config.toml
n_layer = 10
n_kv_head = 6
activation = "squared_relu"
qk_norm = false
parallel_block = true
init_std_qkv = 0.0404
init_std_o = 0.0
beta1 = 0.93
schedule = "wsd"
decay_fraction = 1.0
seq_len = 512
steps = 7053
MLP neurons of a small language model. Each row is named by its layer, matrix (down: output weights) and neuron, and shows model dimensions 48-143. Each number is 500 + 40 x the weight over its row's rms, rounded and kept within 0 to 999. Numbers have three digits each.
After each neuron's rows, "fires before" lists the tokens most often just after its 100 highest values on Wikipedia text that the model never trained on.

L7.down283:430467483508546509492453531527501493509478540495506502477421517489453481473450521534559411545488624509485477535479537447430474512532479452555531451528541535514469478535516462516545489458443485560517560500510465496539510449474451546427533550430546484432552523492485445523487549498468470503
fires before: " (", ",", ":", "\n", "\n "

L7.down291:488515592514519421495570551448503421440572453544445557594523562454481452513515515534551492591519494485546501502584519553531516574483476484491519463493508493465516489490523504534497497461463482535457458445490503494514428489520485496513482477583528470630554552503502551501548495425482531484
fires before: " |"

L7.down209:477380494588491527514520522553526488482517524586551551497507504489462512437474472482563542499505480552536507520539524477447508567566469522508495457497434477475477515452498489520449551520485484470508496436473585535415398498520468535547570550547462554518485464488428466465456515463524477491
fires before: "%", " |", " (", ")"

L3.down308:510503607516524461440482527505514477559480489485556597461494477493478499489455564484540474487563482394516545530484449496471501493502464528500466407531494512557494504500509544556513503507485461453448518538468456499572497560548541480533505521478499504490515560498485541605522406496511464451
fires before: "-"

L7.down150:527538472580594487491493498486472493468504535500488499490574542514442507471523445524493474488478495537502547476492507552491488467422495642590480510504443434505506525448484495495616514476489453511444492529464452502563525535463490499424461474425492622492525540480525481450491482488547421519
fires before: "r", "or", "rs", "man", "er"

L4.down137:518517531463487447525497507588541521456496530498515549494473397509471582496542454563549518487566562466492460484512461505425517547478444561535487534422449481495477528474506449536520441359511511455503521554506508515535499450498507523483528471499553489516488441505501501571539481469511489530
fires before: "s", "oli"

L7.down573:552493536609509488516469482532451546452484495539468484475487540573506499555440457528531525523540437496537516471465546440515493506495447500522527419483467488464501395442501467520533478426458509458520570530468517485555519528495577474556524537490502457498471546521479465542500523486379529513
fires before: " |", "ed"

L4.down169:458479489446480487495513554476515503518502485511458447451488491583455435468562533591436434555514533554519523528532498484542471538525502596459497521520523436507475536433555549561535519505486528459453572523463414553491460466467529451508483523530438473538470512482482564508444475465555545482
fires before: "|", "-"

L7.down350:485488483592491477473513531446532508522487498450448473532516541530461449520566472500472573491490538504516475483550576490500492538502502449496521495441474560466479480511458441567472490489459573521573560469526514472538522517509495493504502455503455468520492472474559470520558480496454485470
fires before: " |", "\n", " in", "."

L4.down551:549432506458567503455516554478458499503524520483508509510543567455523556539543496533395506460540492461516517542502489511486484500516506472517520455611486436537480525507471491473488436506519538533475526478458523534565497541530491496487483520488405511456464483490444500481615578512505497553
fires before: ".", ",", " |", "\n\n", "\n", ";"

L4.down369:571483502505547494465483508485521538549517479523611477460465546486505509444450500495477522518463498492471523549515504533537561387430519438523445476543516524544412545549530475474473540520405492555566484546517578499490476559499462480440482438520482508461392510550563479546504577454469561511
fires before: ",", ".", " in", " at", " 34", " |"

L4.down295:542540546489532482447466534468436464550518489520500477508500531531458477521570517548477493491610512483497539480423546547530525512518524483498536460508426486521499485455540486436487557554495494498474503472527544482489511501521559600430490479472452468480491458497534416532567473554469517537
fires before: "-", ",", "\n"

L3.down443:490500546530541517414522468506490499521478496472494555495544488480497570614502476494526480561578457448518558447427469512523529485493521554501481486558482518579557476424525519519509565473463478485510500534499571488481456536512461516519508602412496454519546568469482495553554437559445432472
fires before: "-"

L4.down306:530478440464532521425513472525482532483487513565469563424503552602463480505477521494494515519497556426452515456495529528504523387529438437529483505502526487577479515498457574523481540454540505513562454469498481541466436522505447485557526501497442439570516524498482445537496437498525570392
fires before: "|"

L7.down558:486501491486516483559492428548473575470474440532494496546439471475482456493501492537454473533455564552466482494488474500474527528519524540520511478502533559518470434532531545465512511399545499603516420593515524454525506537487519561477526461527447507496498555440436587435453543520494472505
fires before: " 0", " 1", " —", " 2"

L3.down138:559544455540535502589504492511494503479507502472425441494503510488510460568437471522580437500484481537411461585510519458510501407490473493485521569457510551518460493527525482555501538507475566506504451555499544465578465507464532432518504508502510528476594526519435484495429569465529489529
fires before: "\n", " 0", " —"

L4.down127:471505502440472487458493517451552487552498521522505516505481511504538453409487432549580536581567542511515502517479496585451482523472495501551498450465447508428539519527548578478583496521531524458516513590558575498485384456457580491464513432517511462485500555464564525584478534535480505542
fires before: ":", ")", "^", " (", " |"

L3.down21:485468475488537500443500500573549460511492524460420518507491500479500562486472563544521579434504418467456457511471495544519560425421544563441554443450523529509454480536544537485504495491455496582487428551417553499518490476478569540440508457563522553509470527527422531474461576544429427533
fires before: "-", "\n"

L4.down22:524492479549493512486563507493549464439472488461490453497441547480527573515526498501497449514478508519443458552504510423516561552509591524490488501488480474460515499438458508418547546485514509550453534514502441504479508538523502502474460510400477528440498507520559507521501449473486470432
fires before: ":", "2", " |", "′", " ("

L7.down376:516514491518501509475423467472548531562514470508494470515571507445495551591609493449549490528545575486483485465501447433520440453415467469496521442442488450485481438516436512508512445564486527546580521501512557505509466483482554502487498461480569524479455572529573427491443485503546462542
fires before: " by", ",", " |", " –", ":"

L3.down252:473432481513513529472426522521529595503470544465495452491485493521518550576431469441490497478556531489460528506511431521511550529462455516468551518482483444390609499483556498547513549508490593460500512402509457483492531469463468529486495512578446489528506439476476491540453528379578539457
fires before: ",", " |", "ron", " –", " (", "."

L7.down396:459523543485440508501538529533394471581499498499505542503532515475492552503516533505414508500507478447600529466541542520540518572574483483504499538456488531507489542471462538493392480524524516490584517553469485434460455496522577509448536442573423529466491505460469548472478483525566575526
fires before: " by", "°", "d", "{", "("

L7.down31:486452545567471450485419502468515438468490453518493514459442481485450505542508484503513521523570561536482473487520484605599470509536469533485525516463446487493436487438512552485423558543465491547447468502499488537522535446515585481454526517557573533457476563556538508409555469486434481503
fires before: " in", " m", ")", " |"

L3.down301:499540591511516528482489493554590504499484424439496538477498430518494504531474389486499502507470485521537457524465498477538515452436563499463508511450502520522498530478547536488496443469466463494540524492429459417520489463488521501425492500507486516467554499515537447595486450520510522521
fires before: "\n", "  "

L4.down97:488484471586482462435499567458506499560471498463411507571534601522459496480495520475544461470531526456512541489508526535437519563438532519495482480476461439521497468480494497479528466447469450459520479471489490505553487474454474470524451479593574511517428504475547482572476560486576475505
fires before: " |", ")", "\n", " not"

L3.down271:505576483520475520624464603517463509510471469534506543540473585513510464484480474492481560505573503445498426421478445520508539531521477544517473446514534460487478508457500487464540532429541492475472464473505476502450478471444528526504462467527467556481602447517485455565523418472492580546
fires before: " the", " which"

L4.down462:559499537545547467471519535546481458510496541439477561500557448505516559597477477535509485434574474422458446509504479569508445421468438488475510414524466456498474501465551557535498471446465453546509435547479533484520451522503570510478495475536597507500522596506449547511525512534450384488
fires before: "-"

L3.down177:534504542505462439455596545502490482502442426431490494503546572457498471510552490448541489480533447492481418556534437543505531501521450423464508577375494494539524457476498508464454534484549518467491497528479502426461456583452439559526564465447531535555566487462552505466501569463488541564
fires before: " |", "m", "\n\n", " District"

L4.down499:443494456520460502493595546443500477485512600489504441517492485529441486459530550516494427514509493500477562461519491551529494513476437486478553492508511442500456454473502451513432504496437514496543621516483548519512484474560569578515573473513551461516456458492494439541584543508506499489
fires before: "-"

L4.down339:476511538490466461549512559542463508469446519511511496444511497525505511474499489574520419526508541581467585510494487506530498464512527459516480457473528555460512498537466514475471498470489500500534535572519498564478501442475485468549533539570541424488467477514502453501450487545425520358
fires before: "|"

L4.down64:508473500520495450463506597533506517464548497553534499480535509530484455518478488533493455514521534459474484556501519421484523464405531469433488531522472389453434501537572477551416440510511529565506555464435506507481497547492547522508489478469571503537515463538491555426579527541469493538
fires before: " of", "nt", "h", "y", "een"

L7.down295:517517432559615491514561489511489523568459531517521540485503479516442436531504546576490480432543487496482517508457561459459502562601567503451516495565489535458477526604513446522481460540483444546489530486497490400428510528523561516495546436532446489513553551506487459447501533544426513511
fires before: "}", "°", "{"

L7.down366:576526460497545467522562459516477464447515465389636541466412506515501518484518504520470531458555504570533519508530505446459560507443538443515539536527449542524432484456479467476449450539522542557573502447503558482542554527525497459463551528456465520541504444448504503506557496482501475501
fires before: ",", ".", ";", "\n", " |", " and"

L7.down363:507512453508530449478511554506576470455524527491473482539473460482500502541496468479575474562395526475520554473452544496540479468540511504495509522481432529501436553584499469526514407544547543538509534507490520425501467466472485500501477460548487566495494511490439513395443474478499543463
fires before: "d", "ed", "s", " the"

L4.down370:560427509517411489557489473500417528544465479565545482498446472530506453464552492449503530470484538526490457526494555506495518455509476493454508598413461421512454536471479532516444499523485454533565448511481535519535535561516559569533548508481542549482471423469450518407468528490508413439
fires before: " (", "%", " |"

L7.down413:500512451521510554563544588539491487465491458527432489558508547540476502504510497532551496475492591483545480542515483503461438475466506617485486502493456468534520528520539407439567533520507508452521425560517471488506561475486497553509532492448513448452522448467460448478532477520460522509
fires before: ",", " the"

L3.down55:515528504537509456451526518498553550505434478492515487481451482530481500513465462498504526458516490467470476505503545469553476511507538478530540459457502552532492574476528477650530488564494512536528491449515506555467524502531461545497579459522438440489495520478439445458468493452571482548
fires before: " |", ",", " April", "ler"

L3.down279:548569476455571517478533494549600516490509514527563495461500466534488507409523410560514601564511482452521494484503512468475554520561576491525437488520483622547480519563510469433438488509530526562438503551505547442480411517503539482514469488500506503487381519422585475447509582486497446470
fires before: ".", "}", "et"

L4.down126:508526557501478530491547486514528517542485498471458566459457514497514516502551519468529451445522438498497429493506457530547561529505459454552440512501456401461459456454494507478529531456527434510497488498477485499490486529489407499509395538521505552545520470536552445514550434516535543499
fires before: " |", ":", "=", " the", " and", " ="

L3.down108:487471536426581489537438518501501463507447481491504493410523457502409561475538508537486626456489424514498458488485450536536497584457588614543491509422520533461528545489445499461517507515547502469483588509462469484520516476578470489492502475450513547502506553446514495489431548491546481511
fires before: "s", "t"

L4.down495:479446493519539508471576499491530501505508509462492522552535443454484428496507453450544505535468508576498420515537541491557549475547511491497502576451518475512512449527580397518509476550524597480533479465523442470420545476519541499511544514443513408516513435464547483428534512476523484553
fires before: " of"

L4.down34:540432501460545558505484475497456527519461493423475480524485540514450493481545494512475521479501493536437557518506435517558423456527512513478530517521499483516477455571502481511448579525506492512564410570515424528450560451503455534551429532487561479456576515522504481442558516510508518490
fires before: ".", ",", "0", " /", " million", "3"

L3.down563:467498541510466376484533486500529522483494498384494445446553503428543493523549503513535476564538443557453504501427495499545543477489505466548479501545452443513437448534485505541456490583466491518516502549523547468496555538533492529497483405564471524471485534462486520528486524480446449511
fires before: " |", "=", " /", " medal", ":", "–"

L7.down333:462473509538507469500525454538472571443454468483521496487520549495523486480459444537459360475519553471506521493542497485521559470499519511514481538464484479570545533492495478526486443471443538504549530478425481464522481466437531572495623496534433490551489539482461511474493519514491540486
fires before: "M", "\n", " p", "\n\n", " September"

L7.down91:458450542523478435456536533458493524434500495511569517550465453463566556490517520435500525483563453504483476553474495519468522505586533475434532516556569464485460496504526522538470545531515532496460605435473509573499527545520602506434472482439499435500440468493497451518471545440464494446
fires before: " of", "imi"

L7.down470:449565532461497469530535465456489562479563514519549519519533536533487527416530512519511475519506497537487488559531541488544432454579523472521532481549512551491550444453457464534482495502504494541511494504481439440513413484523488528537463503588474526535463502467504475398460583512450548500
fires before: "|", "ur"